config.toml
norm_place = "out"
lr_mult_o = 1.5
batch_tokens = 32768
MLP neurons of a small language model. Each row is named by its layer, matrix (gate and up: input weights; down: output weights) and neuron, and shows model dimensions 16-143. Each number is 128 + 24 x the weight over its row's rms, rounded and kept within 0 to 255. Numbers have three digits each. A neuron's up and down rows have the sign that makes its largest values positive.
After each neuron's rows, "fires before" lists the tokens most often just after its 100 highest values on Wikipedia text that the model never trained on.

L13.gate371:130137161106105141136158136131134138130120142127163118156118126146147111145073130089135108118109164128163126116134140179149095130102132128123153134138124130131141153105097117154104161143189123155141136161103122131145155139151143095078126147167134116134119135105136059086096102098117129107164120138151150124070134110150089141174136109105134174124114126154129159124079170121132144105126
L13.up371:117116144138127108117123132113136112117148102167135147150132139139179140127103144088113114116155164111130083119114128170149085156110120120144133120137143154118132156079121167148144138105102142136169125154200150138112134116151124150112108134135129100100132117155112086149149140133116165101115154145127134101133107144157116136150120125124143160158131153093110153194096170140166093133123
L13.down371:117109140139104117120167096144070131139111151108134144184110110156176123128077144115087146160115147122128080108105138128133123148093122114146147154116132100137121156117094121122145116135098129125177079146140184136121142136113122107109097127130161141093115109142103118158113142118066160109160094143165176125135125153137114123135123096129094147136143102141128179145117162137119153105117
fires before: "7", "6", " Class", "8"

L5.gate238:125085148153079087150108146155114113190070102134117142123111113150099119178131086121076101133101141129161151116134148163151129162124131147123103101104136116131164172164135142102127115155108087154118180133131120115109150096143131132105116137133139138150132139101152094095121144142133107118118135133105165132149147146141110128129131126110120101138179130146164132158113169168156094123114
L5.up238:091106121114102091130109182101111108091100108128135147156111131144112090139129137111121092134141148109153126129119118112152087162144140142155111140123154142130130151148089156100128100148162121177094181158110145110114139094130156129129124138131127123132108119093159153164111144134130086118128129123125149107118137132084153097159114106169088136132110128118138123100142106145201112104117
L5.down238:089113119151134132111176150155108139127076104163105130127118097131139081127129149154108147104132096160112139181125115153119139111161104133086165110140105143157121136137150110141100106175129147175156090141133150105160118143101127106121140123142145134150116147091147096124120161150120141095150147141121170158131101164144125158164099105166142117136118118133128122132152111116154158139105
fires before: " |", " |\n", " |\n\n", " "

L12.gate95:118108096137163084090172102141115083130131086148142105094143117153143133164099126129084133113109143122103122180130149104130109138142122100134104118125110122121103146148101120110136144112154148109099145161133104132164107104146124154162165139097120128144143147114131135152095107131098063127140150148137132119092129145121136121149105099168076138151148121119084118145099141115114154149133
L12.up95:160108147132147170122136053125113108122119119147141136114120089189131129136135095119165121099108137142162151157126132138127120144127164124173095115095151138152108156105104126132149139186124129113152144171094137107114105123144130124137142143112113146089150168130113093144113167126128135151157119114100082121146110166140111109118109158126123124149147132094133167165118104159171142100129
L12.down95:100155106101168154116113124102144136153121159111120123064140131121137135121110165075153078127067157122151132083129100121146106128143115136159167121103152114170114146082090132127124105110111119114117124116178114103126116114135104131114119151102123155130140144095176161092080129131138131093131151115073119115148134122139111148141100075141122121153161146120104151093147133136119090161128
fires before: ",", " |\n", " —"

L12.gate273:164145078104115128155117152136103117117115137117136107129120116134128101126133133112092108119148107106099123166130132169143148139115136110120127154137116173150137073154129104083107129164113064136153128145158082139100138096117122089139139143129173075094099129125172153121117132127111114147157131181122155119127145115137150117142042110099126146105144078119119107135104142119130121115124
L12.up273:130152103121095128108112127099115129107117103118114151118152076136119117133106139076115121100158153075121139139105108150135095101126134120132124138163128138128129138110083092133176129118122102148142177141126114160100108093112095121148141161129115086120146145135136117153091120130163109137086109188113133128103100126152156083171072140098149169098131106102142119122158113144088130135140
L12.down273:139139124119151124118125123148095142161131111130119092120098130118130153134131124150138161140109091139100142124178098099159116147138169135168172103177159125149098089160120129124097127117130090145096173141132141121171134117144124108117101108133090101133149096128142115064096128125096122131134131163157140142160121126157080140162114126143089129133135141154134118101054130103109117177086
fires before: " |", " |\n", ","

L6.gate104:123144111084135104107154095127118140114154105146102136116091100145156128090125148170195137110126144102158088092094139164116131112123139143133163117139151156116132144123156145060138112102125132117127126104131124107145097096094119093131058130131105126115139142124132115137155117075135104117125165089096103137129104143089165106148106120093149136163159131122110113148130147126203156126096
L6.up104:138133153122097105099090152122119111109144092104122134140119156115145105144140108163121113115114138111160107150158131166141170126128129123119125119108169140091172123129152181097063135161126096147149136138103166135127126135125108116124140152092163115116126136087115096117104157161141080119089108091129147091113139104127145093127151149104152176122134093124103118148157133144088089186090
L6.down104:160158124117116136140129093148111111119094111116134151099142139101132097109094138150169083123105104142139144167122104109153111140109150161125135063105120124120138113163139106106113167136158111160171121136143116127134135091154138162106104123146105121115136184140134124153159124097111190138128128093088132118163148160111144118159074099138110137129143126125120098113156069081102110108141
fires before: "|", " ", " |\n", " |", " —"

L11.gate377:118140139158135125120117150103146100083135176124128152137161117168115125177110175150165136157101163105093156148156124106122123114105144104148158139130122162106151136088161091114112129108116163150090117134134195102071178092088147132120080146105132123127098116183112126142110119129137133146117096150132099132159118104134183095113070112117108135146087146090151101128118099133132148107144
L11.up377:125139119138154127119118122136113113134129133099138140143130110115062129103092134171143062119112138099161163187135141122133135128137170094092150112126139134130158128138186088128126111113108179132162107145181187099126107086102153117152101129093134099155136137145153096131148105142144120143117080159139087114146118107140145107110102140154142176114125142083138121120107148120121123131150
L11.down377:121158141076114109121112161122141114118126170125140149134149092111170112125149169169144128129086142165102142121134107088099117151156143143172174162106158101144145131107104112114124119102128113166144126150093148129133166080110127122103122126142134131122124132131142114136138125132148152116125149107126147142122115115142114132110083144165143143184162129125112115110136138141156153124113
fires before: "-", "|", "==", "The", "===", "On"

L11.gate27:141138125151091118137135126119147112106103158108123094104175090147073093165101135073091132122163150133160144131127182125132108106110146102137142152128106147133150131133124115144094140154100120108120147127137133140119128116176121098138144060142145122100153138174142102162087120103138093110104147135117117157152109118130125065141088140103155114154153141131129145077141140171152118088132
L11.up27:117126149147094160114117137147128105138134120137146118130115128125131133129086125095094138067173130100121135145080157142106081145113144096092112118123134149110120119150091113104117141155139089119134178172126134138156115081135127113143158143157099074155159102127132126153149133102116124142125190131075127134144143129137099125144134145137145123149103126169105102141153136210087130144145
L11.down27:169100135128148116144112147135122139120143117139142136119126153133150095145139144117141113146061117145149171168120112169129127177139178136124091154125119090083099115139127138131106130084127117116128062168124141160125156133128126103144131116122135125114147120124148203113094138113121150092154138187126122141139123121131163142100103110154102129145139116118108116090086101126136124095095
fires before: " |", ",", " and"

L9.gate105:083156143087100134099112132099133117097109112150123152113149107147124093139167143100124120161162133105128111120076083128152127106135168137152167165145169133127136133142115142169066100157123131093160148115126143143131123086113124147137085118129168146134083127091149125144109118148132086148126128116124158119161149141115089172137095142149141136133146123142153149107130162112138110163103
L9.up105:122131168136124125098088168125126073166102112121134110130178140127124141093130122113135127063183144137126131120124148113146129113117163121126128106119079092132161126116187128150053100173159113097099118140108126150083139092118183155130097113118117124123104099134150106124130126152146127120164102121144125118140094153126116141121108155153095160125107093120106143135101088148154126133122
L9.down105:088114071130132120142147126119139159145094156117118096113155144117150110154121186118123176141117136100095128137105077139161083108117136155119162139149151145116167122125156131130109127161160155110102106082111142138138133107147106151140091139106150194116159144131159066151116097095149157153157103176126117141095115121124156153080113110127125129126142103129092135156132105123119085126144
fires before: "0", "1", "2", "3"

L6.gate2:121130088119114109145121092116113092138118135127154097120087126138130134138115118116146110156117132111118131099105133126107095107129168163126112167087201160128119147131134123112157103158091103129146129115136169125155111172069184133122178147107182107105128139124154132121140096101162130167106125111155127142126150163112113100106117126148103142140083156160128120087141173146116115148094
L6.up2:108177096139136148120099118121070115103092137160149132072136123171137127162104164154135125179158146119123132138099145144095050137117113116157101172103157154139114146139099120137174136134091129095104153115088154158109140184106163127111121132129170096132101145147135108137133115092126124114125137130190149123129144117118111101110150150142105145156099162145152142074113148120123170125126
L6.down2:126143127125109137121143087161121135140130109102171148081124107147182109119138110089169146157122154124118097159119130188113166132175146115139159170116146105162153122110141164076120120105115104107128168111185140144122119141118115136089131160155169093139146108108115127157127109148100120151110127116117124151149115150124130100106139142154072101132137113144137099144138162159127097141170
fires before: " ", "2", "1", "8", "0"

L6.gate267:167145126127142125100071130149146090146132133109135150161080110103080124145128113160133160108166112147140137149146154123114139143155158127151152134148107151125127155113158159171112137110109176158134134085116158127122152136087087131203053144128156152174127160113133145119174131124158175136171147126136143152103124116149102167108100172132102174138176098144165116158108110143118097150116
L6.up267:126110096112175133121132121132146120128119147131167131194066090153079082125108132094158145090142142149132120144139144147153128131136134098112099099124150111077122133126149125168083127153108117142096136068119163134137133119143126119185089147114114086138136101103141127145093113166149144114145157151103136163128086163177128172111146181135138133122148132125124095089110180128133149132092
L6.down267:105123156116141151087076134163104144146129114106115078169093148119132149130124138125130150121116091118126124157146092109065114105155212123112147080078145128070146128094132118119140139137109156128120106139159155134129132143123162095135141134153119164134146134134133160132132084113119159134127081121139072104099177137130087120093120141117125143154128105110152110125107151107137154193120
fires before: "-"

L13.gate343:123139167113119120124136126134119155129110088135145153144145129124124150108115173082105148090103133140135133120137103113120173163128159121173147101124187090130141200168134106138115094154129129117101130133136130111168110121115103095148107113128134109103127095142117167141099143097136145138147164164179106125106066134144158161129164070133098140120137126182101087088152142136105102101089
L13.up343:101147189129123126123129147131115139130082120143147146172151133134157162083202133098089119117111104121158138115115079154171142150125146107128150109084158138120132164121092091099142096123139123127136080112112135133167077090146117129105122133116120137107094116180126150132107124136113147125179133129149131140145112132110120181134128099149148119154118108131113076091147158137124095085100
L13.down343:114100106115114137154120116123138157134139154129128118108144168157140128117139109131124131129110121141134107107121125117159148150125129130128095101111148105164107137126166070128147122139093121128102132135149145120167111151136112157124164138150150094122137118141103139191051134123091143120106141115150100162146134107146132125111132179132088151121123105111152130144114120164118137118127
fires before: "1", "2", "3", "5", "4", "8"

L13.gate256:098175070167091156134137143132151146172149138110113126129195104102136136124106126160135136111112123114102098085123124161114114088165158137131145139136104153145116101134119189116173133095107128152135119120086132134140125129123124119125135155099138158137137137138101145150166150178114131129107168133107156076152096149139118147093108182134139159171115149127104073155151131120147151154120
L13.up256:107162059138103152139124140134167159168129152099097157163152122100133139156084124142136121120146115122143098107112127164107115116152131144147154119133113126129098106170110153104144133090106133152160115125104116123161113146081146110134128158118133145107189147145085145144144154173119141117080177122128136100131083131131109152076087183153141160122115133135098105150128121117137115152157
L13.down256:135068137111119126082114138145150147147137155115096144082136136132135115084117131141155087126177163167063137111131142130117117131154128152092127133139153138160166123149120108142109168130151111073134171139163131163116160123129127104110110108145115110130147166132096109156131100119163079129116126128139121151085139152159119145119131154126108096109113144157132131130142154129155148174137
fires before: "9", "8", "1", "oin", "0"

L6.gate381:128088138151139125108135154126115093160138141136110084138098121105120124162166156168121121109122167126116124097145136229086080108145104119153118129112148164158167144107131145114135089154176127127103178130128133156147115152115108136152113144130109156132173115150129120150111163129127137136124104135129150174161125097113121138110130123131113169110127119113116122112152141148141086136093
L6.up381:131105120139084135138131090144114123163137126115130083172122130149144120119096154141124152164140122059145110147141131132094136082121082116207140114103148173142133121114136089085118164195092105133127161130114114155148105097166129103087119112135180135151156159145131131162157150152134144144125158094108142083145138127078130107139149151142130176119115132096139121122158126148150090120101
L6.down381:178160129133121122126172138122103119141155120107096168128156141113161105135124091131107148089131148107122135151103121151137082192198142176105114122121133130137151105141150137123116140122177131174134115131125125136124165138133118161110133085139133116073132130068109127135090138115094151135140091092128112115113111124131151159140121099156148096159163069096121110140171159116125114157142
fires before: " |", ".", "/", "erbai", ":"

L13.gate161:118189141120129159146132150132133130111160140094125146143100091112120168120133126105140113160127187142125130098141122136146128104122129134144134124171139142141116166077119100130129138168090077102123117118142094118162130144073165153111125105112171123141089148132139136113124196116114129146136101122144124121125145101127110178108159158122087121148117144153072059109096159131116155112111
L13.up161:154155132120096149127139123123120127094139088177166144169089121119095150108138118148147156105107125060104124117091158105126094165141132140135116124087139126085093113140139118093161124132095098105116107169189122127170130132135137138149150108074124129122132126143165113139111141107137135165118160117126130129162134139146133125108150133152122137134118153183129117142137132133119146122135
L13.down161:126103136147105113108123151078105177156086087106157134097133125166139124121152128128138136125089128139136104147133119125089158121114102122175168150120150120102139138095145086122110135154073163129144124095113106162106158143095134119108130129096091155152126142120141093100119139162100127190137138142172135137121131123102141110123098110166095116149128111151081100145141131122138110134125
fires before: "8", "6", "1", "9", "7", "3"

L11.gate236:102134143120137128127155134142103111103158132111132111103168138110145152146128112117122137172115113136113147092146118121147137095136088140177167134157119125149137160121077129142074135141111168129125068080087134130111172104140070108131123116142122167114100123138111123120132163135120099118150133148127117150140147143097146171119072139141118100160100118116106103134114124171187120145144
L11.up236:143105093137126161123132132129121115119150102116066149100128182119141092154121148139138140147118112074092116127169117126167112111146125144114160129107104076107145148117143089120087110111133157076150157093114124131116154082110103116131116145124119144128136150130129148135130122144091112116140143146128104133174093126133149141105140157176090111096128076141125067155139112110109117147139
L11.down236:075092119072141137110136140151103138133144120126121121139150162133109124141131134087150193118146144134089113092140090133146128108142142141147153102112178136122135129152114130118131146141143164121098101090088109141122126108100085115156151090111160166135094137138109103149114092145082072121156134118153105114113095143122115118132113122187103137088111144145152091137152105113134143133121
fires before: "0", "1", "2"

L2.gate118:099130114141155146109081117155114084158120155132121147140151161143127123102089094161124155118150128146117073112129124090136106113148152143126096120146117105147167128154118134153127145133127123107116134141110161147081143166123122124118121188167122111125133129111120071131156080146178167130144201137116112107133117099178122144165107127154117096151090180154120156119148125123107153123141
L2.up118:076134093141172140086087124187130069157133137125119148154137135132146128117095111157141153111139138138130079130119140100111101124135151123118116116152133109168164136154137102135116147126120116103088125144140148160069139124140111142123136159163112107158127134124139091132163114136159168136123196129089104114140112088177142164147088121147124117147107184124103134138128136122085154113139
L2.down118:057156120082130148120114123157115106153103162121124129148108140125120137147092120160130113141121105159137122136121165112117187106126093121138104118117134121164126098155129107137110118133110157127145130158141130120087109123174128142124145147135130139118140137136111158116172118190143167108156157106088092133187143092138156140114072110143121121135165127119128155101111143101094159117165
fires before: " ", "9", "1", "2", "Al", "-"

L13.gate48:120135119116133159134129104148104100088109102110081132106161147142179120132137113107128130138133132156113069099143086100116123126114080147156158128155130122164131105119146108116084135143131138094120133097135141153122111064144108113125116134161165175154127146140162127152124094134141143069077144102114140120197181176150164132103112148132143168127121137109096126116118115158124058148172
L13.up48:121107107108173100124132152104109127126146157139113119111156168133171087144122116112164152108119104132123137118144139136120104133109147129113139109115142135135149131120134140106110115119141084122141110147169160148101110071118115080142105143141137120161124140141103092107128145125138115116114106127108116112145141137093141138197137126141097132121070157066108130155134122142116127140144
L13.down48:126148060147184127134136100081128114139152129106095153119156160108149084152138112107153140148111123163087087128142131127107130101166136127133167136133126161118118130106110120157110144158130144102135168107152128118136114127139094163138149115148152103156097127123139170132087111131161126082104164130125123113144124145142121120086098116139065102108099152131115135123161141126117140114169
fires before: "0", "1", "2"

L6.gate326:141113203125145112115162136116155123106124093104124091138104101144139105184118108111123102116141157144091084117124108138111111121107108144114135133118093117145104122135129116122144109143110098151155150125121128168154096119127112114126149130133150160175135156120160081185137178100151093168141155191165133111127169117122119158123109115107110141143132121088101109102121131148141068088135
L6.up326:115136129127185071131150153117075123112106121105095100125137074119140122134122125106119151158153140119108094151156120132121137118146116177161088128121141096142154138101159165139151108130121109133138157144111088115166142117160149084102099124116151147098149142166133122149150139129121088140167138123155138125152138094154144110123104167111160128128165109110103077131124141123148078090092
L6.down326:118095109167113111099177109127139130151118090162129148114171148151142104136130096121083149124139135129108113164153144165165111155112114155128086134130118151112158138134159144128096147111117100130110198096142110129090146119110138157090090133109141142134156120088130137149138126117137103148129086118108163127103128107131122155123162112118161151168180112152081148154149082136138110127116
fires before: " |", ",", ")\n", "\n", ":"

L5.gate178:093126130136118148127116130100149138154135133102074082147066136133105130078158149117111105147105166115105091139097140107097179092103147123094131119135195141141129096074123103147133121142165126103131148120115121147173127135103116155137135159130123126120122087132081152135136156122109145135153110119177122082136136126145110167095123158141155128131145121120056132133099141099154080116109
L5.up178:107153111121137132127157149146113117148112098120155200101132079105141158101112121129138123113100105126104100141121133173069126090145112166085149123148096117122080107162130114102106150113154087118102110127129142135127144102118110137164114140117116131152162149131110083104111135143127111121147147139109146108132128129131103151107151114098137194145123112166155110140130065122161179147095
L5.down178:089129167079145144129091119154140148145140137106112152127174105128135107127177139136132115155080104161149115085118119115121122109107120165134178144138146164101100127138107158091132127130108134095163125121161110119167078142146101100081126172138107158164135129145102140103121118128149158138098139155156116090168138111111137124168131136139081124144113157151118085127084095108120157139112
fires before: "0", "1", "8", "9", "2", "."

L11.gate93:125134111129154110163159131106133140160139101099114134163124131117128105164124136085092179144085090079114135117163163147113143091141160108097160143139159154115181132133105094116131133167113118115120149136135124151118085101190087144133137166115123122098112158152148111118137126140085087134139140120130149134113137134122113115141146147135159154123133115151136149140104090131123136113163
L11.up93:129143087094117167095118088100152130135138152115128097161099103145135111141118118135116138172111129097136086114113117128115129090146151121130131122161130133171124147114136085146167108140151140136159158134143111122125152158138103132164144146144152105074129186145146120113126127131069142137114160105117125126109063164097142095160125156130140144089153096137121111099097085129146129100130
L11.down93:116097142118144136130112170125143143133111108157135164138104104111132112148125183121085131104139123136144134106109129127123149116128117106151130118112126127098112128130124113098113149110120086149131156138105130096160098130184134131113141094137124138121104118113139128089135153173148159128113091157099117142145138123160134090160113143117173100128106148138149132148132178108133133132158
fires before: ",", ".", " in", " and", " that"

L12.gate176:151110098125153152132149137093125149153160117090076115126166116157128116151078145132124156165104093113128144173128167155116131139064141122130115153145114126152128172162114142140110107115139116134139140148106102181136143074140106132147090106100137105111162075151146101156092123060110108108084157144147133066127103149141125102146151140160141184124161122154113120129131136136105138112120
L12.up176:131088087105148169155128097122130130147141097102077111134161095159127108132091127133134146168174161102127111156113165126124127139072148166126130150133135101120143131172113149138125135138153107149130118145126126165139114097119103123109145121125103126149149112179113101116109127108122132085083099148150133114113087138122107116176136113111143131102155119112079114134153158115110132114121
L12.down176:134119108103131160105116120147175121143178142099092106155136136111124073122137138120119116133113119181162130106108161152121142173135100141194076138125151121135112172114147124108146134143156112115141117116128104151107113106095166112116124089129165116140172115133112129117069122100112123090087117151118152080124123161119139172097098071111098150125133098174103126122129135107165161153123
fires before: "p", "ov", "+", " for"

L7.gate169:145139174161095143148134161080120133127103133122153128106155115152149163131115160112133091128128156100142120110124082147108106130153125109085103128134131148092175164087152123126090130160138105154130140143120134117144148130114135121106128111150146120105131114112139156126160112120136151133120188104111094099156098139115092137117105099144135179137150092141081173112153127143168072153175
L7.up169:132114185122129155145117120071139128135115118060105177109125131102149159123131129126123151124125097144147148102120115135136118133157138153113126062124101174132147150086162145089125124162137150100122106146127101108138085162099105127099108128153088129083158103177119149127098114152110133126123154110119142095093119118116149132133128173112106122147141118149084115102154094149154066098136
L7.down169:117103083155096119135144126137144134122126133152103157135193130129187149160100114119140134126169169096129117119133133131144160129159058123123166153122154103101127131127136101175112131135125139098134095141143160105122149095108076123130158136165180107137099156150162102153087111165144130141144137128104123118141127149109111163147114096104076161138127119149126072114095073131127120152155
fires before: ",", "8", "2", "5", "9"

L11.gate215:141120158142148124120142130084099105134084162128143124174152145109143110119144091102081119135136137116071102151121173120115138102067115128146101100136125137143206145099143142159108104128178139084154155124130088118125114110179122148122132119145120132161145098127082138100118140107142100079142114143159152097121090131153069110111165072123135100139160120119160116111127110139149130100137
L11.up215:154124151112198145170125119101104093147099108135140179166122138110164095117124083069084139124085139134082133126089164101114122114064137128142135121145132121129131150116154108158148106136177117129145107139120063127108078113177140173143142127148128154173156111124102162085130129108142098109154148154121146131128144124171094118093179086090114114150165127125133106109150133106144158109137
L11.down215:149106103117107124181109136129155117097150148135120110098133156107109087146083093122129098152133092130133112093140131120159133163153101118146147105114170091106113188139121120111129125110121115161110111124141158144185092104120104142127199137089130089120123120105141145153139115127141121111138125110131082151105161132102119137089126103142128120148207171109150134113169118127168145155131
fires before: "p", ")", "\n", "}", "]"

L11.gate229:171119133110168087125144101139068124126133106126120150119141141079113103132136118136103124128091166127128121123123121129116153148146168125172118120120160107125131139138104106107182123122163120163114172139127076120089135155109131127122112135162117115130118129095138116139146113115116105137104091131130176084127118149139158137122094092114131139094099174109139121074124069132059177141106
L11.up229:143145170150114115105164138099093114121146058135125105107125141081112135144145143132126156126077146159130113117094139145108102105126146097168141124124151126157132137133115143151163139160145117156115182114158129101122126148097104133111132130134098133114116124085132127101130116142091091094163085159130112145118121149161134165079133111127181106115113149105142120081131148099120112088118
L11.down229:121133100122105097111141130190126100095093111123086129094140155146124101141120119110180107122163122119119131113142138146126134143150115096125078127142141112169158113074156126103152173125135122179126125073133122127143153161119158134103141136106127133122125111123151142140128062167095145161180141123148103106097104119149093128099132106128139133147183129129186171116105076129127140126128
fires before: " |", " download", " |\n", " Support"

L8.gate297:120132149095112135156087098100110109142160099126152119184123087150104131149103062119102121103130164083126154155111139134123073124142145139149079152152130113092148150144131165158082111132135160146175157144142148116141100153147150123110150146117137115101079079135130128153096158114125112103069156126118138098116133122144115110129128115172105147143147120139096120124142088133133122127085
L8.up297:129145125116121127168125118101084129130136139149167116139144104181122094165142102118134122103137172098130115133112139126112071139173124112167114142148132123120114151113146161140109102157131128158147151168137132097126093172130161126139158128110138104100089089111153087135079134114123121108062165153148154105146137113131142119117140071153150144201151112116095123128131144120135126145118
L8.down297:161150149108139110123180100127124067129152124132159139105178148140102124110138077106139171157104147100144131155117164114114090157123141184122114147138120142141116131130118153102123125174101099109127075131166147149133093098147105138090129105144139151133136113125137094137119135105121102132099141153139132112155152147120126124136111131106157149145139136153157133111084093147141158101105
fires before: "p", ",", "T"

L2.gate145:141142100135157112099101133133099095168120154127128127096124130178131101158109144173114114142101103137139133123173192100102122119088130158152093138119144181099158102157123105123145141134171111146119124109154118094133128153128098112097107144117123121147129136183127145140121164152131116135103126126130137121116128108135091172105106107165080084104119099138091126131142140142143116137141
L2.up145:140073123117160102123112118113121102149159107173113161116139101175155135151110157115128162157104122154127150092193181134108117123110127109116080137119115161095123093138171125121099154095155126157125122095167105128134144155142080123078102157140131155124093093183133130125143066112093125114111178125120124103128130105091117184109103123124111111141102120148093139168121138129132129142149
L2.down145:147143148105121119173119175146158094152113163115089127107121145122111156080101162126143161124172123107160130129144135119152144186099123152120173128133121153148133132141143143145084165128131179095138161150095126112108100128153105097121130135155135093142180119115119140141123126111132064124111151143133152130129153094137101148126090116147107124135138142129108126092153126088118113174150
fires before: "9", "8", "5", "7", "3"

L11.gate0:148125148132078095129130119130145138082088148129116098097142128134095107130156162141094148135140119144128110115137117183125089121147114105154113172133110123124129126107159130139225124168136158113114159074138121154134121078131121090144089156139105098113143088109139096167117115130141121104138116140114123096118118159146113135141128124084117133080141138091130142111106082114128159104112
L11.up0:149106144129095126115137127173136145120122165139145085128170109109101105081146120140137134139119155112143115129120144117165149124117112129145120095080092110119110138108239128134110084135113151114115161098115115109124132137205100116159119116138111075136134125133134145110113138134148114070171138111079095128085114115106126129117119146141126159121130138125174152092092141092125123076121
L11.down0:110102120114127145112136129149149106168130118139133131079114143150110143159139144120097098159137082160146075099119101112088102110089115150110085125127074169147166136141141099143126110162133141134163157112143100130130116119118130172141077163125084144167103130102117140107150148176104164151111119115093145142119143152091148113108157121111095117055103134099088145080137121137139145135170
fires before: " |", " |\n", ":"

L6.gate372:122183169147130135099171116067077145167100131118140132110170130094116162136128114140113130124143144128162117130128136173113115124087123149116134147124146145148137142115133148089126168142148122096179147094153147130145113123129114081126068151129104149112174117102174108156124140159126084110183091160107162087095114157131119145112112106124113170119157107158143120095118152138108134130128
L6.up372:146155175118143125085136093142090109170095154142109117105158132127151168101141146121144104105127143149131107108118129153119128130095105129143130179129141141144114162139127152090131130132152113098173113115132158130146104145138069100118117125098138145081136138166196147139144103140128107096160086170108160107109155120100139139117121090127115181116138163094141105078149146120119160139132
L6.down372:131139086117110136108105116077082121186140129124120145122110117121125117124149138063111151122141153107144144130114142145153127100130141104159138136160128105118128116124144147148097119126145125168107132128168131125129133102130101048147110142117116102122121120106143157128139113125084145106134104131142112152117105133132152135100102138098159085123125082123099164149090120164122132125160
fires before: ":", " |\n", " |", " ("

L9.gate320:137139125119098110090168132128116147080063094131115122109154114136106125088122157140103145126115179157107149135117146122122118073120135149126146197157124112089139158181181111145117115107153161151136127141135107116121112123159177098156139144161126100113100142123111113112127166137158125121145127126155086102124108118171114151101100095105160132137155147085136115109138137105165158098118
L9.up320:175118140100128134141162106117110133125108080134112139110141120120082087140100107111157101134142155095109059148132143120154146078110140142142106126138167148134139156143171124139093095171134112127121121145137097092108127114123106149125132143103089191140104176147121096131175127144124127125119125129098086122104130163134165102156097115108153150153134138179125164104109133138086127124136
L9.down320:141149130095152119128111151134171100131133127094127137164145108131126133129127102109115107116136147136134130129125123098129131152172137087131115121156158107142140095140097130114134113117092097110127138188127128143078145155139117152122132117146096112146136114138205143162155131129114128079104142118148162121118157120099110136124131155131118107071160082133155113151129166109129141151160
fires before: " |", "|", "===", "("

L8.gate55:124112119133060109149111160142133122132112147156136170116152165110096121106109136074076112143155110120114133113139089108121137146130157144164093088108124143126171098170100131108127102138132148156135171133134130107118114144101192165120115164160155162122143103103108150118132127159151097167086140086156142077131146137126128161136124115151115150107148140155119134145160128135139120108155
L8.up55:162152134135101078117120162101158078127113119103145157134146122147104130102111137113150127093139141131089094112140113095111127137139089137158122137113141105166115152145113165160084142119102147138129110131141121100115116148138124140127121127135169123120118131155130178116150110159097112142174114139129140103123137156075161132128144148105125104095142106132061166105167150145117133151100
L8.down55:121130143172134121095150121070147128149161126129134099079142142166154100097097085150119149115114134076184111123128092143099106129124128113099136179102204109108165126143120106142139134184105125108087103179152133158117112149140110130161112140106132167109105100114141117160100149095129163111071140145121136146136147126145105149146119111106128194134117144108129148108115096106157162122120
fires before: "1", "2", "3", "5", " ", "4"

L9.gate203:102133135075135123159107135153108137155118133108176128175119114163093120097126141112114126094185134128185141198101125142143164104068139113181147146076159093092110102124158143123103148129089125119158153150116104101144092116115111174122114130103130095116128140146111108112127151086121119089173151091164139132116159120134113125134116115149121164098133127146155120159108149108135157155123
L9.up203:106107117103149123147135119110103112097106152138170140182121107144115132125105173106112135076132123153136138160124120146117115104074189153123130147150112110126109096155172157163099149129138117161101118128061119108100128094126132204152103140106141145152095125145130132106096073071161096115129120100128153125143118134105118112143116108151177122120140113158152122164096152112160126129110
L9.down203:099109092089094142114116121092113132132125116154071131093069125151135121136121130091148160146140162173146124106124146133135076165101157103135149111123140129116097134138166111151110144102084135103116164125131101138128122083129146151141139151127132164152083115134152122145102117091143117128170126095160119078177148134129089111146043112160099130095141103127134141110133141121126124100144
fires before: "3", "2", "4"

L6.gate240:114119157143125119088127158124141115103127112127114122145087158153124070123112148140128138139142125156093178144139152126107125132178145075155173116139136132109155153120177155138099123155103110144098155093119113125127125104066120093129133139143110111084151141122142120114130136139120190148181160133137105147115112133084118120149128125163115170125158143150164073119178097107149162134124
L6.up240:128123156156091136102143117133129126081121128142104124151068161149111113154094144145121115127160114170097160157153147127082144103170131074162165146145120129104119164121137147128066150119085113145106164092112105085148133084092119099110130127145128085106167139143154143119128137158118191134161141126084129151100120160100111128135114158153131155151162125148143096122124127139143150121122
L6.down240:135110111102123167144132130134135127174146166124164117143141157151158159153142141136139115139122077121142110138156114136126121161096107128089124107124151161106133119097140141124126155102061134144134142135161136111171133097120126090115129165136137127136148100102106155127159114159085135118135098118113086121138146142193146105098175184132119133130103125095118112127111141144145146100135
fires before: "-", " ", ")", ")\n", "back", " Democratic"